From a checkpoint of a small transformer trained on Wikipedia.
Size: 14 layers, width 384, 3 heads of 128 (1 for keys and values), MLP 1024 SwiGLU, vocabulary 31839.
Training: a variant of Adam for these matrices, 9364 steps.
MLP neurons of a small language model. Each row is named by its layer, matrix (gate and up: input weights) and neuron, and shows model dimensions 96-351. Each number is 128 + 32 x the weight over its row's rms, rounded and kept within 0 to 255. Numbers have three digits each. A neuron's up and down rows have the sign that makes its largest values positive.
After each neuron's rows, "fires on" lists the tokens most often at its 100 highest values on Wikipedia text that the model never trained on; "fires in" lists the words (lower case) most often at its 100 highest values on Wikipedia text that the model never trained on.

L4.gate40:118116158060170113094180102165184081164178151115122113152178117144137136134101139128169160142109129166195062197065124142131150110112130155134101151134102086077131132122129163159098154082092140120132127115112081149205086168138131091120132124169136180086107144140186110116146145096131129117130136147121077074174148118112142150101104055176153132047163103129155140124068148135130133114134106117119118130148110187234124122101179159142145116098105149162132161144170084127154113072104153091106136140095122079061088131116187143182113112074176115136132172136093061097182093130154096178136141141122157160170129135103173076099141115168177153193179167108085133153115084095150126064087123188124168099150125111119113117160083136098164126140116158187123147178188126139156187133107139
L4.up40:160146072104149128085159115120122115110113176162134192111106116122192137088149124146107147077109104183108114154117141162156116085089091107136078088152155119106152105122135085115077218113133154115142138086150097184182097126145136137120167082175156165115102245091090102136115053122117132092117179177168102147104172149117170159107178116113117170130125085086109054130123123060127163133043102191136112085239161204153121093139146123095113141045133101078144127166149117199124083151096090128125110111048031136093117140100158118127113131126176142145144130138127117139150092121111061112102103093127070163122130133065125143085126167142161148149119089103115132121180128130115142133083115125051152128161095155150118118137067139119092152132129126079131124142120095182092127138121098
fires on: " would", " may", " must", " could", " might"
fires in: "would", "may", "could", "must", "might"

L3.gate240:190110098120147102117123117153155101111017174083114118128100113136131063132099141135167097075123096174119140094102107118163185074097122163095079160146127098122120121133117141133153202076093185091129118127085136137115081111170110114134150072172134100112107125100163103115127101108144128108092169118100076104186186093151136146065131100164145124154205100177129101113082157107101185111158124172127191111138142185118142106103134107115123152114104157137191142217175088144169102137116171103106135131102122118127100134089183131131164115163157115155083079153162151128112067127092154161066127057144125148162141083134054091114120103135113100147139149143161068114142145123151151141088103103098119156170137077111145172171112085085140157118139151186133130176157091150068088100157190
L3.up240:204100071110137043145189128173046149076083194132101152112103099121131178128095145129143117119183121119117148131112110170130141082073083131124120186112137117164102110189136141159107163134141128133083103176145111109143088157135099093133121115222134069109107135103159156145152066144107128137131173124158053119144157146120128106104122114141135114196168117128125069111136103071167159138127175146106083115155119156113111113120137102127130199112134155174131106132141097156127127119088101115116141117131111142112073094090142112189152126127178097088098099174174156152151154132063142150088110070121103196175141118102066139108158113070134134146163179203128107135145212106136186099078077058108052114145107094145090167152139133076125143123106154151073124163111110163081113140126164
fires on: " can", " will", " must", " should", " might"
fires in: "can", "will", "must", "should", "might"

L6.gate416:160114123141145106132085141106157156133066166118152099104157136119083106126130160100135154169137109161119163163178087091151132093143177138082153119176116146164158105104176147126108137169140152076160112106138124125183088087117151125074149136093107167048117148094150157162090191112096119139096082162133138086089035162118146115092133094140129155070177158137104132083122086129108108064127130160159122116080164141076106092132106143137102115063082157094119146155133078127108156165197160149109125150157148141105170138160111175113191114101205104173093106134137131209134132095078074146118118106095138110091102145169145123122102168133087098116078107163080088177191103089088152126125139118123204159189177063110213145115213162118145159084062125142119140113137163147156113169083107
L6.up416:155078143124125067135066125073206173126085124145141114103155150117120150123111156079151111159147112134129123163112090112156134058140134116106149070147154155128114096118150160115093147142120152124155173160147098131145132134165157124107163106118152173108149128079168102177064153108122158152095095162117165139163017143119122104081132081150143134061186138110108127065083081150098097055110105163125131121082167139088132137145091154180106080091108176097131099152161101146125115126169158098119154134161128155094157153169121150087138094108234056179140152109152161158160114153058108166110164175155114096101137115208136190105130153101118084112058092134066074208147125054064104124126139103135178128162154077149187102152176119068081113096059137131116144132124129097155068140111141
fires on: " for", " of", " Water", " Cancer", " in"
fires in: "for", "of", "cancer", "water", "in"

L3.gate526:132142149091109083166167193139075161161156149115102142111106124119188134177123116087124122110134123125148162127164130156140105166117147162171147143168092136113128117099091152164164133079135107086155161122143158172098068169186174142098125131101079130133156125134138246132136115108117176138169060176095053122144134115154146128118159123113083114154141101154133143093139115148108136110115156116230123100121137164094101075070111118039121071124123120128058160085111104144121083147194174146086158156058161150116165154079166125087078106082180146135174115063189112169089103114148152174123126157091102132167170138139133157140210152135137123077104138103116114156118114095125098181192153135182131185097088164105123144108159118117123137138148170170126145089089090102130135141140129
L3.up526:148170170089178082142141127111060128132131179093167121118144070176147131150132126087129141187112105115090152145144106176126088109127124076098141120128130128154097153125108131182118145066169114098170141090126099182163110155147151128109158111069092107100108123140164170145080078108153089168164151131105119155160133109143129134100151172119109122128127113140176141130131123088122100129122179160143119144115145162113106122135103085127155142123124130181074126072106124156139073137152113128117131157080124142082120136168133087105096123098151080149142179165191098187101131130124119196161135130189152171196148102161108117074107135114119115083183205073137121162129080108052094164163163064096162147160119139167114172056145078146101136079193161185123119095111066118108075151103128
fires on: " km", " east", " mi", " Main", " west", " log"
fires in: "km", "east", "mi", "west", "main", "recreation"

L4.gate549:090140131109134131106088112103133144150137150108193115119123152117118136087072154191116108062121129157166116186129091166101075119195136134164103105130062129147130173091123175113164129152135079143071180130061120199113145096138139146126188148119100091106156150131081172112192125111138118083092190136120126124144121096125124104106135103097192087191098132136136142115073142106156104133096071205142187115129198108086123128183128150145113136133119160159107127170175145126188160165121118128184151110097104189146141129123164116171120041097124132071076140110113143164141141144115120152143147097094140164156106153134105139189188158137145127092056162204125160152109172133106134145091146144102123165157100154112086203094142143102168065137145155139129124050171116212079065142135140
L4.up549:138161176116141132136105117129155116104107147074145089119157115126110129148140163121107116154133130091188071132139077144137127120138085182157157197223075111133063124088103143196203155073169144159173138038134116121149135155104142138095130103118091141075202102179102087139143087117117157126083110163100161165142143158093141172116152120150098183178128102143099157162098131076156082145129086122162146160072165114121125133107122158080119180119162117112164150113115203122143138099141094139130152116113131130079127145151147099117114117103132105105135153145111170183133086084108161126110168144111128123151147073139164151124208136188126137107116191196081175102104141144155065152120132143167152166141133167069165158145183134130149066123192173130131157125108095127153119167125134
fires on: " left", " right", " side", " centre", " Left", " Right"
fires in: "left", "right", "side", "centre"

L8.gate843:074148176110178135149140067131148151091123117079158090108140123119103128111111105111114125113167083132145139127111064179144179154097116127107151095184129106164094143120129134143145148154122108137076128092060153212110150143092133125144153124112119083119139120164136172125130153086152076180137109123148167094111094169139150100092140080161189088094170104141172148163158110099108092150145168182096118132183153088117112167176136096130142149129130102095130087150138124165113153147122128099121115134136144084123146049153174108095124139043185187109086201092081183109083187132177120036150106141160156133022124094102124158101125071134151121106135070194102092116121061125089133155129144161079072087116172158132137165110136144079123103130105137109101181120148131067138137172121143
L8.up843:071105097156091107120135128077108133157171063132096132067075125116123112118147154107083163085114125129144108095106182177134148125106116143066079117080148143134137122152174108108124086133120142074141190118054120137164131156181074067095147127118095092100148093104157140153177104123086172122081089174143110159167131113162163144161110135157113052106124147180132159138106127141142160123139163142093120126188087075131102109156123214151107157136053124102109119132128139117151114118072151137146138137134083164141131068152050106111118100082118148102139126083126172121157101108117101141115160058085101136086138130190146161107145179101065133076131118164124226165081128122092156121087073095077101169091138126109166115136133133078151126088160111068100131144141088059136091107131114
fires on: " which", " and", " it", " they", " that", "0"
fires in: "which", "and", "it", "they", "that", "00"

L9.gate595:182184127147132133162143152164129170112156108164112117137119156179117185151116105091145116120140157135124096111122094078153136133157132069127178077140149131135225106176116113084185128130140134152142107086152127085145149137091151160128117149147185161124095123163197144114052206091142103112118195127108128108083139119116091116160136089115135153121125159108145091119136138107225101134171081120210142117158182147101147118122128142171119156094131134155083140144089080111128113095164146111055080082133169160179147084114141165106143137157166111146176082121173163042143175053114186090138096176088118094058086165105106180157133118113125127183122115184155158170106119172136194136095139138105101145134133107090148153109146182119105166076038117106174157148103087158108187072128109
L9.up595:203128139122121144148176117165102142077117090097148063110100136117080149115089108117074152115104129105150056114138119117111097124120152100177164083166157134123094094147161114150140103154152140136121200101123202114154123133107101160166137119107118170121120160140155084125151155095132110149111149117131141106065062112095156158193118108141159124164150178124098103140111133068139161082096116135140157113173148162136100113115108145138130181135217121182173116151117154100060153136182127130159179078118151154149125085119167176087164103129091190147158178082117112140136145100145112180215075133069066081108128152137136105116071117152129160154141113116133171093092090178096181147119118152128071115094153107087114167108161151154129150039117148187157191165125149131164124120103188
fires on: " to", " in", " of", " about", " on", " from"
fires in: "to", "in", "of", "about", "on", "from"

L3.gate90:144075138138145114086163124108162137125088125104121144104097111111118111147121126123124063103149121126131060027169085160117103115098147121109112050096097206146117109182153085137123142176146147092120114127106203179090121147153169101144175058086066053195172192092142121137139150155135116132194107107090164185079173136162118121064176152167131114145184104132160096115171104149134093106127143065132135135151069118068100126089124131178124160168149139164149091170142183099127127144161167132081136159098160182166164139158111153129157118143133111142102122085100104047127112078079164149076151142144046107060154184134158099101138174209133136173157068158142176143119176093152091143125153121085094084118148137125174138099155136117121100158169141092100195173128115162132098143133084
L3.up90:096082133106129117110175115072182150150082079128086127096127054094113168105130130157153135087137167116108130069125130212139107119101151179120090062115127167125115127150154068110131157141108096152118159146130130145091131095169152132142206126088122076154131137084161110095142139109080099153199091143130141155127148070111117110101173156123114126151185103149111144162134110105159075140139105145144146140170135121129098102164180128168129121241131135151146084127137166087127104111139165143038197065119203202154113121142161160122098087115101128087090122116076162088137132145109181103135133084164159136099114158128108082143137120155143125150115093143100149100154231167105053122038185080153104096114119096176140104074115117082134103102129145112119182176113136116094122108152117
fires on: " four", " six", " three", " seven", " Two", " eight"
fires in: "four", "six", "three", "eight", "seven", "two"

L10.gate548:163200121106115097151141071084116148184124128106100096128224171169124142135109053119123134097178094168087136097112106084147163093130075177142076110114084108042137136143099180170119144098119131097088079138172101101121172164144176115078116105055095136106109106095127116148140150113150117124188126111105090113137123116174126138139114120129129111119117114154062073186143147149154144124110142179169108123087159153089094119169173165092090125131125148087141149101127177131176142160136102112190168068077100160146108159153153123126140185156118132171142150139149153140129143101105119115117090135134111109113100093094142130137156130126181155119128140128093111094171121166163086161195107125124160163179139077146120141153147124114165166166121069109078080113147168161089113173085195
L10.up548:125184162099099190179100126136125205174166161118110164200155045171147143015095107113114086116146134127126097111120128171104128106162100146144160096087137159111126140134123182141146098137112141071060121081130101081092103134122112121152109111097129117083164095087132181096158206113113078117129104114120092121165130111113063134193133141195126109195109145130159085174148141138178148158069141111109136144061165152071059143108127088097139157096132073143121171133138144081192071117080075106163190156096106075156141084128142104162120105132125147116108145110107076169114122100144113110186144117085110089106083119168122120101102154102096186124129176131138130118121135154093114139119108160154105144170066114131143146131139110128176109158096132175127109182160209134102128099164171
fires on: " with", " a", " of", " an", " by"
fires in: "with", "a", "of", "an", "by"

L3.gate81:160126111127162110158082093102153105160167110062123115095101099109109137114106106150183120187181156163148172094119124180168118092129147120095132135136117097126085083126101065140103209106170118112130056146118161131115092059166079168093089109133089157153143155071075181178089165136216134075112121151133142083145174127113096102129149111133130147050095083116156075148142137140067116105141130111117143110145114086130150132109133164169132159148175144167172133120149104152147157129188120144151079083144166144108183127094138130117144128121095059090115103080181080102059102161188082142147078126123133114121126126121088106167156113098119108145108140157139148161118133106159155107084091136105088121087119101100137125136147088135200112106130115072143106122141078124072156197136151
L3.up81:141070132176194084118167134109156141114114178141122113109166168097125099137151188082134180071120175099152152160164133169159094145173152109104039095128086161174179130122156145117094084141111114119055120058134126101095129100115079132083083088079205167162114103193198134119140128138151083160117162052071156112129070122130056141126131103140089149166130117163148088117152106191165089165139160190194188162067143146060118138067110122089114113132135196108171132132132099146133115074100129188184101151150122116149154122140155167106125170131105140095132163140082140177110163104124158139136117119094191129137144169098124157152160147141093108133145110109153122144145144105135168090119122063146161151167129126200121151171102133197146157150102158124130152121116117156140113107166061
fires on: "9", "8"
fires in: "29", "28", "39", "1929"

L3.gate880:133110100080118077095077098140134108129118081046212129135162164111128141112144166092088136144132103090113115068085110133147147143150104126130109147155116156125092128105118160179190109103116133149094151139068127106105134195187129111135178073086147116122231146109131148140195063097154098141107130172101078154171164138125151128068149152177182124151146106129162156113138138137189113132093131120189088122148127153143153128124077131131099081148139082171123148086141104103094108139137133201119125173136111111115181090061183075172158095172134146152126097087131129116069137115148120153075142134113068103129124156159134102112102169143123141099092116147212174118088127117155122122099158185173133180082111183112209079146119191098152108139099154133137162110106138106136132090142140
L3.up880:135128092061160091128111101132097118104091092046179149121221126157142167132113190135104147111171136090160076110104093128131132081179113127128119142145109161103098096120102182231163100068132092146129157146084108137165134196164132136115195079047153106107175178118132144101180098109142110121131111154126129142135155156079150153115136159166193140147142101103155191079154121120175115130067102157166132139151147173194145169110127109170144099160138099163096151123115137135080128093101121125135108119134069074057139120129179083175117120150109154161111139129184131139123132111093109157097173139131112137119094187188137094099119144115131106144122150078170175149112120097139109123127148196152137164085104155102186096140117154124142082131109154081119153071145137054145128085126130
fires on: " east", " west", " floor", " Sp", " north"
fires in: "east", "west", "floor", "north", "southwest", "outer"

L6.gate495:223148119148103134193064165147134161147103088134127128113124124139141104134119080093144145164094163117139078113108108089091163150117087115119088148105183117146145084116070116111166136190115119132090070112106075071162139146102164178122149194119118097156115122099143140075117122108148104161182082087116096080129150127115088111123120095105102141124124046146112127196102112138136159156138116094136164103104139136106067129113201133172103147159109126157100105150094079108119145118124087105088126119109212120084123071112154169139116102106161180089172077045159107185131106084146142076151076117111148050135153089157120127117102164133104145146133158125175105144131092152118183149089105141151046097091050138110132081162114122137124147109160110128200172103111161143153154119162139
L6.up495:104107129103130121086121195113155090120082098122147185126111119066142105146129172204172129193091134139159136112121185098144059136161145152075139182045197107094147110166087141172165107120132123157129070096108209098157154143103139107081220200122107112127152148172126123146185153128086043128081146171126136105105125155151169108171123130106140118087106125131127072161109153165176126118150146164130151101077078174140135128115090101127136067129133143152127101166124086080109077121156144157135072116105130090158102101140140127182183098131061125134138141145143110164145116141083147086113076105132063172113095128137139134168124157095103103174148148147158117111155104071194108101136068156132148107130082188123178123169140116164200171150138138197124120106105152155124108111106064
fires on: " for", " against", " give"
fires in: "for", "against", "give"

L3.gate560:122187133077128077137135142125101140105134104125105098134188133130142094145118157151136116141109095162176095163092149187127111113165136119169078104132152062114109139122106196060118104118179123165103133144138102218062115106110088142138148111103122109102129130137080112126128111095146191172116130147131144122129104136132174147135104095068157154200085099140077141092135125145092111144080171113174135142102162128113057139155087135124112154128145131135134136175109190162235177098107153130130110098126171139144123164120115160144118094095193081128126168103078125146188102121096123201081114121124104166114168127122112178147131154076072108095148126188075109095141139157112120146164149146138135172108119160164093136043108079101136067109154214173107073079207156220157066186137108
L3.up560:182169125127109036110153127139147145132147118135180124162172154146099089162137103130118083222134098117187129150185127143146110127151150166151140150116106131131112173184128122214127073109126176191151127113094165112159102062058115120150165126157098133120175172131069109114136091121211146084086122105163190141092175139096150148133109165145146220178126139155095071037153139121118116126099140077142213130129175160083124121078147172122115134116100176094139117143114181094112161115131138153205138055127141124111083109097132080130158147108103082075119143147150093206109098107158167134102159157153136146067181110103118116053174109102107123145145119142130132102144080118121091063127130075080111154193153117111101118150090111189131064115126170183085099113125074180139163114113170
fires on: " side", " right", " left", " lines", " Right", "wards"
fires in: "side", "right", "left", "lines"

L4.gate990:128109172114159159147137104120127114117145119086120144086184155120081124099137160175109138073113138182127118092148109136112160107106124150089141132075151152067118128169156126134140054114111110106194090116093149211058097154150125119137036075098156099097132157124164153093087141138194134127174168126158105171177085113089176165084114166135139123139157079133106151146137099106082065160098086098149167127100123135088108099134137147176089137139127139133109139098162172166156118142152145101102120130107118139160118078096091123134116129117149080119094130113093125111107106122119164149141144119199116078060140164154155151073162153142096117123137091155138161089144105099198089092107159162099070096124147150169142116060162072116152099128084148181112135132143131108152074173154122
L4.up990:111113148144155165153121115113119145124121113106115178136161126109081156040151160161095160079137131144100125083175105172100118124125066134070166130075146204106092138125141079169181093122097094114153144139105117179027129159131146126154117059134171119107160138183178142120101110125166137097215168162096112162163105119075155168069136188156109107100185132112094137172168149099139075175116108081117153119157144103110093093146166121165097149154105082109134180117177133146124136165128109069102140139077137146126138076138116102123134151151131085151117171091092118142088100134139169133168128119179155103143138126147101135109155147140127084122123118185128154145169130111181119064071151163110118116114126129192174075049142096111141099124086168140151188143135138110147070158135130
fires on: " four", " three", " two", " Two", " five", " six"
fires in: "two", "three", "four", "five", "six"

L6.gate445:228121081123154141143103148142139072113148090075090093223130145079094120128145148099160144101145132147068131152150152083095123096125146119128108105133093046155137074117088130123133155106137113150125057157158153087100084151122119092139104112135127185188149106143159171181143120114141154115156112155093135090136168145133117101088142125162109168131175129164115120153100147079079196139095127152167090126116115120198111146129112164099120138112116151110163111149130115107128140098140185077122068185099098082180216101097177184117152079160146145161125114192130108161100092116064091151113093122108145112110113150079191100176157158093142124137098140079140155134096142073125117155091101116101116191095121057113154094103077167142122136122140158171133171152128131098135125079085133
L6.up445:139182104121149121116118146116194057151127103135141088112093178080155111148115105049137126097130098097166197114147149103086099124092153118117114148174102131147152103180149068132108169134091119117102086152119103111142076128144203076072133121200112156155164165125117140173152126089146139113128095107208123150028115163189100143064127101117123161081153182127050057150089165121107109122110117150143077067139095200108082096162144123153107177165130107101098167102162111106155184137143105091112144129113119188113126123129094147138071116114211123174127129163105159140129092147107111121141129104096096094130108192115165134142119169102087175146054082123067123123145155121102102129120057119100108142141095106112173111125087102099143179122137145150155169127115146151177154091081153
fires on: " would", " can", " may", " could", " might"
fires in: "would", "can", "may", "could", "might"

L4.gate522:173105099097137091052099166146163116118128129146112117084108232114139124093061182055131116120101083125177109112122114080119118162166122130155120129061100168191137142166146107156102167092118120164092149107099122130068116106108118110097066156134120139146109111125121125202091110149214174137159135106145121079160150113090109127049098145110075091119157142135080119079160143098052144176096103084154093120107141144112136114168125122156118156098165124082132157164171142121100140150142102064048133112070126087107169137117126154105070198096105093131166178098122125142108140125111120117121123128101106064143122153128118118194172161112117160080126130157128147087074164098156074134144112118103123182119131082072089179112120135198208087190143140113105184133143086141080113188116159
L4.up522:147153106153103168125141161132096126080136133113124150157074092127078094142128129118133172135135090164123105140132089132192036138127138106151100146096066110092126151167147142181069110089129099123140137118127116126155102113174081056127124195104174172133119165098143120052090156131128146153131152096179182093106112104044156144068176125129093059128062112159168129173179102075140127165135120080136122144090132137103138146165136134149123154124139133159177084113123104122107134087139188097074159153106126075124132087145152181158088180103135126106118116109123114141135077112140163147133094122152119089120143103134175143138117125100125113104097114017156146117130145073125126097113067131145125128186147146188118122110089119107149052206164163193144126153193087123073187114188147
fires on: " may", " must", " long", " often", " generally", " nearly"
fires in: "may", "must", "long", "often", "generally", "nearly"

L4.gate151:104099113162181122148102145119126123096143072108128104111126114096167108112130137087105085167080163111100115050136153141142104085089151134066156105081130084109119111142096154122130140141133131107109106142096101156094143123146145109123134057112141183180179119099127139119164144125181193046083094173094160099062096104111096156133130083086123097121103094164071198154154219141100123059157117159128112083119138181124092100157128161150096081212170143123121124176116115139117121085185152203105061159160149110144145142163128137131075118099135076190112070143172165112127158147117187148099115170126165152092161103133124103150100073187110117157148147144125106125120139125082155118107182120138139080097192104119068195166151184085154102135171155139170141141129124075061144105143131
L4.up151:110074081103152106103108141123092172139161142167079090169181039069191070113089173153080136141117120099120139091131177117158040060164151140150138150117144148165181186158100183129085089145176149136131116180132149180092133093170114074134157104103151103154151178157125094107145151163145134157089130099156115128108132067142109075116130093115108082085083103121121144162109132123133104137102144135170154119137036151091118155115096147091136139100120151109126059122117142110140147138181147176188115141095148123090122081059104064123113119187158131153087155084125156103081124125125127142154177184055166118136159128145098135168075139105128088103121114157147105083141157125090113150116106177117140102121122145166172168134130129166161092132163137111123082159137110151106163093134130
fires on: "9", "8", "7", "3", "6"
fires in: "29", "28", "27", "23", "26", "39"

L10.gate956:155192128129081151144136153134131128122127102169120093163150146143126112090105114134140142156127076091125175120110216099132155164177108188137124189125157155162158102109171098088184141214090110132084138138116089106149129148133160125149133141169169129153114118088188122208134077092140129139195163144162100174118099143157137126136114117144204164077166093134142144091093094144142183165095090193163086046152110141120123102136101138102082153085137104158112100148158130081082123103122121173124079087113144150173183117146160080134100088102046102109170105049187093094115198132142082108150130143165125123102106086177147125077130162089094163150141096112167116116187109151089144093179114119175102169170134065099141124130189126128150122094135142106116194140115168132147052130139130
L10.up956:113152053150082148169174096089134149061126088167168143094149146113114141126191090109114126131126145125121143108130149098144139155122169103127141154130184146116114169146150060080132054153147086105154131154124076116082107118080147185129106104151152127116195119142131116117125097145110065119176149118109088103104129202092111142112142116110164040142211198092126121108156116121160140165074127093099146134081108135103114135149181092129138099076064180123101153183111069101117106155172085128083189116096119137071121166123148131120122173127120127044130172147127151120077140074151106101111079096120104079104037076072145096116134140086056151146139108107162130134175130090153150110184114216126114112138128150084187155143128140108152110143144074099105199130103166085122139132182107
fires on: " for", " the", " as"
fires in: "for", "the", "as"

L10.gate404:170152140136136141174118110127153124122145141133087140138144188197122125133100088149130117157131094146145075111140107130174147136130121099090155061132090172127173119090076164129073148119100151067083093138096199175078128112093099173150137171182170132137130070090141176117143127112159137141185134181176115060144144160151089145212125127053101144183100162152101108110153181055183109150137109122154108080119117098083103107055159190160096113109108150166093220140129139137144135132128060119111162113093166143166100139112151150129160136102105141140102125123122106109127146175088152114148161172124103107107178120119143099199126168126063105141132124116184098149163114141143090117177135036134162157117143088104119136148165152152093165092062103108125153157066140124109082142100170
L10.up404:111119155165090108149094116122170130101087115104140062143113095144091168086108123119083123115072124152175093144165100091118094167086150126117121109158099153133141086132124066102180135163146108093147101115091144085137179112080072130152059147145163178104121127141132088119132191117114099108135194125129096114105135177100122129197115095156152132166212146071169117156115157123133107108175143141149096181156087075112128168113094094130145125132100139153122140091116123112090072159104140123058062075162092146115144116111065159115159112155185122130145155190115102116084132117152087107134065112099132160122055116097141181176115093146098127082106108163179114112121129151174182115180111163106075142149127111188118165139076113176165159150104129083150119169129167176160165127117177
fires on: " of", " on", " with", " features", " by"
fires in: "of", "on", "with", "features", "by"

L8.gate37:167130103140170159114145161163095151169095160128148154145090133127100113137117086138175114084137108097087154135098149143129144123110103103170067083131117098128135071121102115174149107133116156156114083055055208134113182135164135110113087165115130183102111125163064109120176126119138088107126137148075201081156051174177164171166092154086147084170161075124106128223081149112090090088084165130144162126127071099084115129087153136135128137147150154136159153117103107129114132109100149161183107120130144130126071142099141109079158191131124147104142150138106133125142146133152116169141108155193146183136164189099149054142112078126089111111155081135102103112129205099174121088134114135157097139112076144119109114133140129186138104119126093100097141131073128164139101157181191
L8.up37:085106127141083104116179087125129136130156090096071148150157150101100076082148066110164160132126078133100141127165163109124125128131216134074091161094135111130147091110134145061154092196135168120100176203131128143180157146115095086136169179127136129115106100112136101124144150169115112118107086165116128133108151142101130086100152136118091109089071155135154148073158139137072137127142111110154077092115078107108156116202184093153071174099119141130158094160101106154148113070077145155132144117142091158136092109176129152155127147086134179128081090181106107154182136111146117125132125110109107131092147161116093162120154138155053114092106111089113110126092168083125129142084160141104084079148069074154183157162126091144138162098145106093157145133144060128126157133057062
fires on: " that", " which"
fires in: "that", "which"

L9.gate914:106108149209199179106059159119148139176112128121137127143071127095215088071117146112140089080102069167129144119189113095142156155142160143151078123104141117071136102130046125168185041180101158123156105111155108150137132118115151131120127140074102109158100117091155181127140093106149160142126147174122078087135102143115128132121069114098117095106043149163115132185093145161102153108159121177121099118158095119075087052148117104099104164111170141080110152101178101080145120117089083142133142108143092124142132131096089080170102106124133139038135122112085136142158126095176152084158128123090099147101199142155196114149114079071156105102082160118117165060078104142098156104111163120144162129153123137113118119155108125140213150135101126103105138137130048133177141148101133
L9.up914:168103161149039117119090154115174161085067080158151139080133118115100101152102054124129084155103113144146113154156094114106095150093181172118169136084099123149146103128124159112099145105145164085162135096046164108088144133175126124157168169098136184149081173084168151125112102128158091170159115080084157109097114143099160089114179171100120114147107066148134130145162096152114156133119136064096122173135101070080105128178069162151143135120089102124090121146087109077146127140140151121105090117163120175179168125094099135167100122039078098107174157141131149162144109103179111116090082120109120119105101091144113157105125134174081116142114148067091093115100128075102130146090133162089120141112172134115114132156172107120110137163168085108184124114099129159164124193064139
fires on: " located", " which", " just", " making", " about", " who"
fires in: "located", "which", "just", "making", "about", "who"

L9.gate806:112109148156100159157146162142154139121177129126155131121180130125164134134160093145112147183105141113172214097108156122100180147127131194147144125144141108161097148139143152173137124152095131163144132148132124074064114133132196133091173086127154138140127127069087154107136132103128138082140156180091046071083107114179119133085078053111125118123110120128070131138114080090152098078180106104141108110100171126021101109151117167128109154091119100109150152164154169094085135163176086081162176181176143161168126134144087140121127115087178109194126129092204103097126134158141084118153141102088136146164099169100146165077109107082125151137122139167100062185192127147130114165194125175166209111105114092111189111114116155148196115094139062171102138119101093105185153147139113
L9.up806:102097116105107208096164170089099133127120121077121161126227129115077133107164119079153206135078118079139141143162160191138157148167117170207143041095151127131148149163115104182138141115129098117109158153100226106097088156149122142117095073181128141160113139147134115118108159106152131066091180119126120107147168096143135114086163138127129183108162113102101135105112155085113100160085141097169158136060145102171131108107117133155089127085131156121191123157157151125145117162117149078192157084138114107172058169125085094177157186125108057106147125106137092148132135128079052103146169112065145148127137129157074188174110107115109150164122150087164137155172165130105133124159078204131136067136094095080108076141144093135109100048113120129161145203108080114196095123168179
fires on: " of", " for", " in", " into", " at", " based"
fires in: "of", "for", "in", "into", "at", "based"

L9.gate296:130139183094151090096106145137154121175104197151132069098101138131097116126130150059146094159107152094135133156089153138166123155098116144080120152200146085160169140098130130101102206143105089163131114162131150142172082165173120125105089119111130150105099154109123160188106156113121116097112102155172134157116089166184094145142152122057093151085150104126045093167123140111143134085081117196159044123164158140108160099179088139150115167134145160150107161147134102162113143113143095064099157087092176131191053170097120077139123189048074125167155169146162187189150171151155122090120094096126121133111077140099143090151178174167183146088094064106123139134101076101127114151131157131118165146125129155155121139101133150154101155165128131089103110154125139097138177097100114
L9.up296:184139131121121146130113072154130140138181095176078121106158101126130170060029113118146087158151153086116147140058150163152195112159063142083092167093112100079114162105154154110127120086132094155093096225153106078146145130103113127107115111158173103115131062078125114095142127137134080140084142129128158174126109155144117140149135128109135157123091182159101141151047156122194117138114161135096067107147118190153130135158166177132160174149111098147124154135121161159120103159080087130098124107076147084094116120108093161116096118122148093084073061158152157135096132149142123121166094110132063125199080128136129132088136159161147154125156162123118129039100069129124098106131098172102099084189138181141117124105117145100109184105142164121147090091136142082107152114096104
fires on: " a", " same", " an", " most", " only"
fires in: "a", "same", "an", "most", "only", "end"